{
  "d_mlp": 768,
  "init_std_down": 0.0,
  "lr_mult_qkv": 0.5
}
MLP neurons of a small language model. Each row is named by its layer, matrix (up: input weights; down: output weights) and neuron, and shows model dimensions 64-159. Each number is 128 + 32 x the weight over its row's rms, rounded and kept within 0 to 255. Numbers have three digits each.
After each neuron's rows, "fires after" lists the tokens most often just before its 100 highest values on Wikipedia text that the model never trained on; "fires before" lists the tokens most often just after its 100 highest values on Wikipedia text that the model never trained on.

L3.up486:091125150125155108065094146137075028101134123111115133106080064131158090063134135128104116153102096096157091161141100110117181104193118054098122102121122150100109140116117172129106214147127157117165112189110102131102101130099155174155062119151146140162139150070165106111137117173141200119
L3.down486:154100125169084127120098116135133156243165098150129130122154121157134178119095118153093114161123142122119107086186139116154144158164122150138174138108084145075129113174103138103110109147096096113137089137135166106133100135142142188124144111134168121044101158127156111126177137104196140169
fires after: " ", " con", "A"
fires before: "ven", "cur", "d", "ult", "van", "mit"

L2.up740:188203154156131106140151092090082134180111104061099073162116200116087152166167093150071204158160165093087160109167132197086152148174082119106086095120136094142146157138093139140207135150067175081201150127108069122129129136146183117124056172117141133162099135143088155151162180116137125113
L2.down740:111159147092180109133135071124088112092139155147110131089092123135113115148167116086171142140172080103162131148068069147140158112171219162156147094182134176090118099127111043088076113171111151212129135162117105103155067115107131136154129126128140111179114141159134120168091099141166162111
fires after: "20", " in", " In", " Ch", "mu", "–20"
fires before: "it", ":", "se", ")", "um", "ru"

L2.up667:138112058119129112113165134122110137094119169149090104180071139144118193156124070098122127073119122175069125136149111129105061105083174139127152110144149161112151099131125132095123061132138101162139150125133206164112189082072068147154102111084155143088116120142108161130110142092148095083
L2.down667:188139113153073095116137105129146120127135166137102144113169101150099097114128121120118175143152114119102100158072067104097106118098136139158152164218103187110109055116139112094175096101088080148147118113096108187158189135082089104150116169137133067089121106113189174098141098087109176140
fires after: " |", " ", "S", "|---|---|"
fires before: "|", "t", "E", "\n"

L10.up390:105131117134177109094129082108059158105127120142144214127115143121062130133169128116107149149137122109108124164085090169109090178151125090092081126158118094148114188156101126147183140124097100138152118104087136103135119096142190133098169113129175174099134194063174154103133100141119100168
L10.down390:077160176122127100143142160150067152150069069122082139146093120149130132099065103135168103093108135097120129146096104086081121154053095179112113149131070117142149091188125114136172076146101189111100182111161125144138120058125130059064146161155185142104122189120143102111146082129123160105
fires after: " |", " S", "d"
fires before: "|", "|---|---|", "m", "ph"

L6.up573:104116100160157114113126155130135128160181094130101129079080161119124116145146158130112131183078159083100134076125158137138171165110117129181139090154102163108103146142156159085099177109151143081144190170119114154101132093117130121137112052112126155103129101127174083139125158170138148130
L6.down573:158143182096150086104092130131115169133087175095134147110150123136145195173168104134121095195138116164115178112137177185171172030128131174078106156137123122109072104123147084159159099152134139100148131173189134136160137126123164080165139125100099164128148097138100066136101107125080118108
fires after: "\n", "e"
fires before: "==", "===", "|", "In", "L", "The"

L8.up569:122087149137160171087166137105138149108156134132164170112134124133139152102096151139167143106133155108097209050187086143152105139132108128140090136105100135117119123186128083112105113091168141085112176125146126125113176073142104137141177089089109163117154089111136168130190161124117077128
L8.down569:153139131097126157154162166139078165155137086165073135148163174145126102179178099085125154176157117107092149126134138169109121152137138125123145093143183126080138085152097143132126173184140148129108150109075154108122119159144137170167128168100090153111120094125078158118145136122053138144
fires after: "un", " In", "vol", " Con", " M", " con"
fires before: "it", "ip", "tion", "ations", "rt", "pt"

L6.up131:096137167105146121105121172098137170139144126092082131146155140043165098136196092108151176135111120112099109174088101083169163088163178154148133138102102164123153149175166154145126153121146206130186111166066127125131172127137135138178072163139097148177085134128165174145133131137153141115
L6.down131:154066194130102086166174100144098118071157161104068127111127099132135155065114081149103115201163114182089107116131198139147167141159109113164133126142125129111106164167105139144082137135045102147208075146127105126090135092117186154102133187153135134122125132048145088122149063059177107184
fires after: "==", "\n", " =="
fires before: "\n", "==", "The", "===", "H", "In"

L4.up173:085167102122105130147174106152112120071097070125088131124078106102096157120140105175168199098091125103065101146102090161136205089098124187142153122092127054141171163076159156142122132122134163096163142131117094080114129139145127167121142169148147118155211161155153183124133124150162087130
L4.down173:114147120136053135113116104103174092141172135146163150105154049084144103136131114119110099088140148143179127144121172057107196117158150028122112063101134107141123142149112138128135154127163179116106161115095131109148196120220129094127176078122142112108143106172088143132147169156133102134
fires after: "ly", " Go", "po", "s", "c", "go"
fires before: "n", "ic", "d", " Her"

L3.up757:050096078118077123072067058140125184115139154118136137110168096102114100105074131147176117153103164112086096104195137143093087147159159139188122172159104111129188151112174146137152139136139123143134122115131107125124162156104113139231083073116083138126142129081143138192127113105146151091
L3.down757:160121193149135104161070135189070128108133139097134200175166101124117126084137144060088148079103134119182105147095142125132164138099122113126155098137143175145151156121106146159125162113081103121145145148114120196133085146146099093113108175144144107107123185105137080085152085123155110086
fires after: "–19", " 19", " to", " in", " Po"
fires before: ",", ".", "\n", ":", "er", " |"

L2.up570:110138172085162158128074096125126168081090162170144140158110070107196153127165120074137091123146170100155150120101128146076080154119129194153097120094081160139133090106147104133078120162159133126143073110133121165162132111088115106151135212161138124084137165089140135174147092077135123088
L2.down570:170083113095125083157134120233089145186128154152145112128118140145108153119091162126153169082220108101157108121124144107158158137091188137163076128121148168086106121157122147097112222111098175163110144121118141070091158160132080085124120098127124096146160072146153105170176078134104100087
fires after: " W", "di", "W", " P", "bu", "ic"
fires before: "d", "te", "le", "s", "n", "ru"

L8.up664:133133153043113140173171135123095118086085170130123059142105089145093059119081156158180137146079100120113169124097119102149115144068151153164122134119087067149141170130115118070178077143023072156113150139190120143090132105084133129152144159133144182141173164131157111119107137087138118086
L8.down664:101123094157131048107090157093065146137098166118194135134106141157157063157130169114158115182158195114112101122097080159140194155081160117121100120056148128113148161112139157093166092094150065139152090140119162103065112082141105085077131154085152147130195123126119130105119134125158153093
fires after: " |", "in", " or"
fires before: "|", "in", "\n"

L2.up240:198126185115103157143137087146098121184174184139088102159133152090103149122154165075147088085101101141150125153082119108158170120078159134140089092087107116163117107082102088150113113114147092108160183104100127165104141102161124120096101174153105115110045108090109159105081177059141232081
L2.down240:123179130097091128135118106126104135116158162149143107173106129112108118088152142113118216132121081144156132096157064078180085143165139089113161190098149143150069083045107128166133167129157118113131128152125166104140115194084122137107099133140171132103186098134064119148072188190096168081
fires after: " de", "ch", " per", "ef", "ter", " c"
fires before: "ct", "e", "ed", "s", "ting", " from"

L3.up671:079167165134110133134136093167103116148131128089133124101097111144116158093186115134080087092158147132156143125138083170160107105123048183115131126078138121099161062151169170173104073098121144113164187129038139139098112106162087162140148134144126146092143159156132114134139140115185154077
L3.down671:121139160134084106124152109122194122102107125112194096163082131140088098088101131120121142112146136191156140106156095059148122142114121162138154129148170170137151175144059130126130124135108132120153114109126135073179123088149095126110147156144106076138137115145124126072144122111079183147
fires after: " ", "s", " life"
fires before: "\n"

L8.up604:110062106182111162164116161083144138091049148109159134134115159120084136151130162139210124110124125157123120137092135123219132119090144092149082143184161155071109084166080139172123094165134145182099169135149112111097153100158084068156135132185133175138139086097051166132129134181114166137
L8.down604:095080110113141137115135140169091168032125085100175053129134138141109082143112158165134097100061171095132110128111141162078179106134140088108124107109161145130180091071112150121076190168137126131140156136101095084141119208125150119142127184107124201110116100090097126107178075136145152133
fires after: "\n", " T", "app", "s"
fires before: " ", "in", "o", "al", "ar"

L2.up634:092111169141158122150098101132113112124117129109104155123118071207123144027124122179152130132140171128143146141133040126143096151136146151122121100067173110120125098102176084143153142125148110100187114143124182129172121092097105196139122146125092122133132123095109129055141084054098122112
L2.down634:104135152145157089118165085168118122141105106129157125119151132159128072114122145211091145179151120130149123153157133080136110166093185121095129105079116128130097126142071190075180107095130126116177087103140183137162147108095107131069186134138162142145119141125195130091107112136107125094
fires after: ".", ")."
fires before: "\n"

L6.up543:104158199120106141132104165099109153103131074125157171129094128108072093177132128137110148099201148111108140080114119141192174080145150170141111101136106120136089155082123129171158125113123094103114132170146157110101131123155120122107132106135106108140145049130084138109097162084134168118
L6.down543:145111147140119127111133166186117125069123103117146165111124145145165118125117160215101110184104128117048152157108144140140156165082166099167131087115125170116114124134145115160138122145149099042101173149066174196141198118145121087079136116133130088101172130112122152109116202170092119184
fires after: "s", " cl", "ch", "la", "es", "l"
fires before: "s", "ci", "e", "ed"

L2.up18:093155111117115197164096170139083148105175120135121101080079149144143198103123097145182074126113144150116192085132085119119123107179117128172148084138156082167176140126091151074184143146135130086136110177100085158114121125122101147139114166102162163064179170073107132125215163128134070130
L2.down18:108159121109126122128146104113170075167102087154110164140130121170075173139100154130102119151115164153162177079074095092125084164189096157132122158122126107184156183119181085151208175081140124116117129136135140113068159140127066131112111131151113133146071141062170118149133138127140131126
fires after: " Con", "fer", " |", "ter", "C"
fires before: "ence", "al", "|", " Qu", "mp"

L8.up370:135175124192083141153147103087174145131152168183119156115153134136041160131177129120050104120144118161158085163132156110108157156083167135160178147130213123138132186141071189089092134132074193125048136117106099146112117150145083088124109086104160115064113084095173192105110084170139128144
L8.down370:170085158183119055120160149183102168092201169165141116126107185098137137113126125123169144083123169154179176120151156119102121117103116114063089118125116157163127134121141106147145133139102115143168132126089173150191120110126130114081126155180106118153099106129150104121127114152165102080
fires after: " ", "s", " career", "Career", " Lu"
fires before: "\n"

L8.up158:082118101144140135134152124122103141105177087125124141155144172134098134084152072132068167126076150097150187123132139132158166096130134104092112200186083129122068127121156115180161114114121127148096139128140123127125199142163076149173048085161097101146096098081105119111136134093085195126
L8.down158:149073071170167101135119132099192127159161098146131159074133202107177178110157156084129156152120172132126097141103107174076113148094091100114156166121160095111136177160090153071152130148109149133121138136168175161099129150163138130092086076136113089183107108073144039144105070107108128146
fires after: ".", "s", "ra"
fires before: " |", "%", "ed", "ad", "ve", "ci"

L10.up366:115099196130111126108200122139142147128185104173121151127108122097092199067149148109134120137166123171168119102148141118073091161154089184096106134107083098108114134084112117112042165121114114195100090115119135129150119130116095064166112204147131101111137117102066076161060122142197111091
L10.down366:134073087098120133116154069134121128163199105111139165094155112132167099104103110122142068147085075142150109119171100156165134136134129108096101096176156100081177165164141086081177150173128107132131102085108155184134136146149131110173147146175123158105110130112193077107200104124138124096
fires after: " 19", " in", " (19"
fires before: ".", ",", "\n", " 19", " to", ")"

L6.up435:190080157098178088133158116091188114148141144161120112092178118138112154038143126116120038111178167069079078109089118152142127116117165162135115121115101115162115135189128105165113159108142162115133108126107175102126155064145152152130085096114125219128154151113161158136063152140218167115
L6.down435:070104163137191087144157136131151196178138119165130112114106172095147135173152158134127126143147149188095148134106055110183160141090104126141107172127127119166121144143116088144148090099109108099159157113126146167120145132129138096053095179092117117199085156100142157124111119106121143125
fires after: "\n"
fires before: "==", "The", "===", "In", "A"

L6.up251:144133172115122123136124130137102170174158081107107148127159101099074186132110099127187119106061104130077084177084106155134219142126101093127099105124134130115121129154112085131148116110104082099090124157115119169145085101153206239138067114171139129118101172152178079156121083121121134159
L6.down251:153130150121108111125114149144179119164093101122129172193182151125129142096144107165112131101149130179114089097112165091105134112124117141134088136099077144113129106139150153132052122107128189158085121163129138123099110163112128095079154144159125105095148116104190159155162126120141213139
fires after: "==", " ==", "s"
fires before: "\n", "The", "A", "S", "-", "==="

L6.up236:106150119150105146174143162140091163057173110145139131139118170124144157119121152187178120159128137138079127132075192111153098104101123083138130128126148204153118175088152124076130119146128109084134108080176132159098098201096118176139129167132164165138131102142078133196199037139147141114
L6.down236:105091120171140190167125071137059142109087093134109132086120166105147140149148171156138088114137140152167113146113097118129157162098208108174132137117075129170133158074102106190141168104138105118153183104122111075148136121098162082154095175125083172096092134140180120152130113147143062091
fires after: "z", " Su", "s", "is", "ra", "e"
fires before: "ki", "u", "ip", "o", "in", "ion"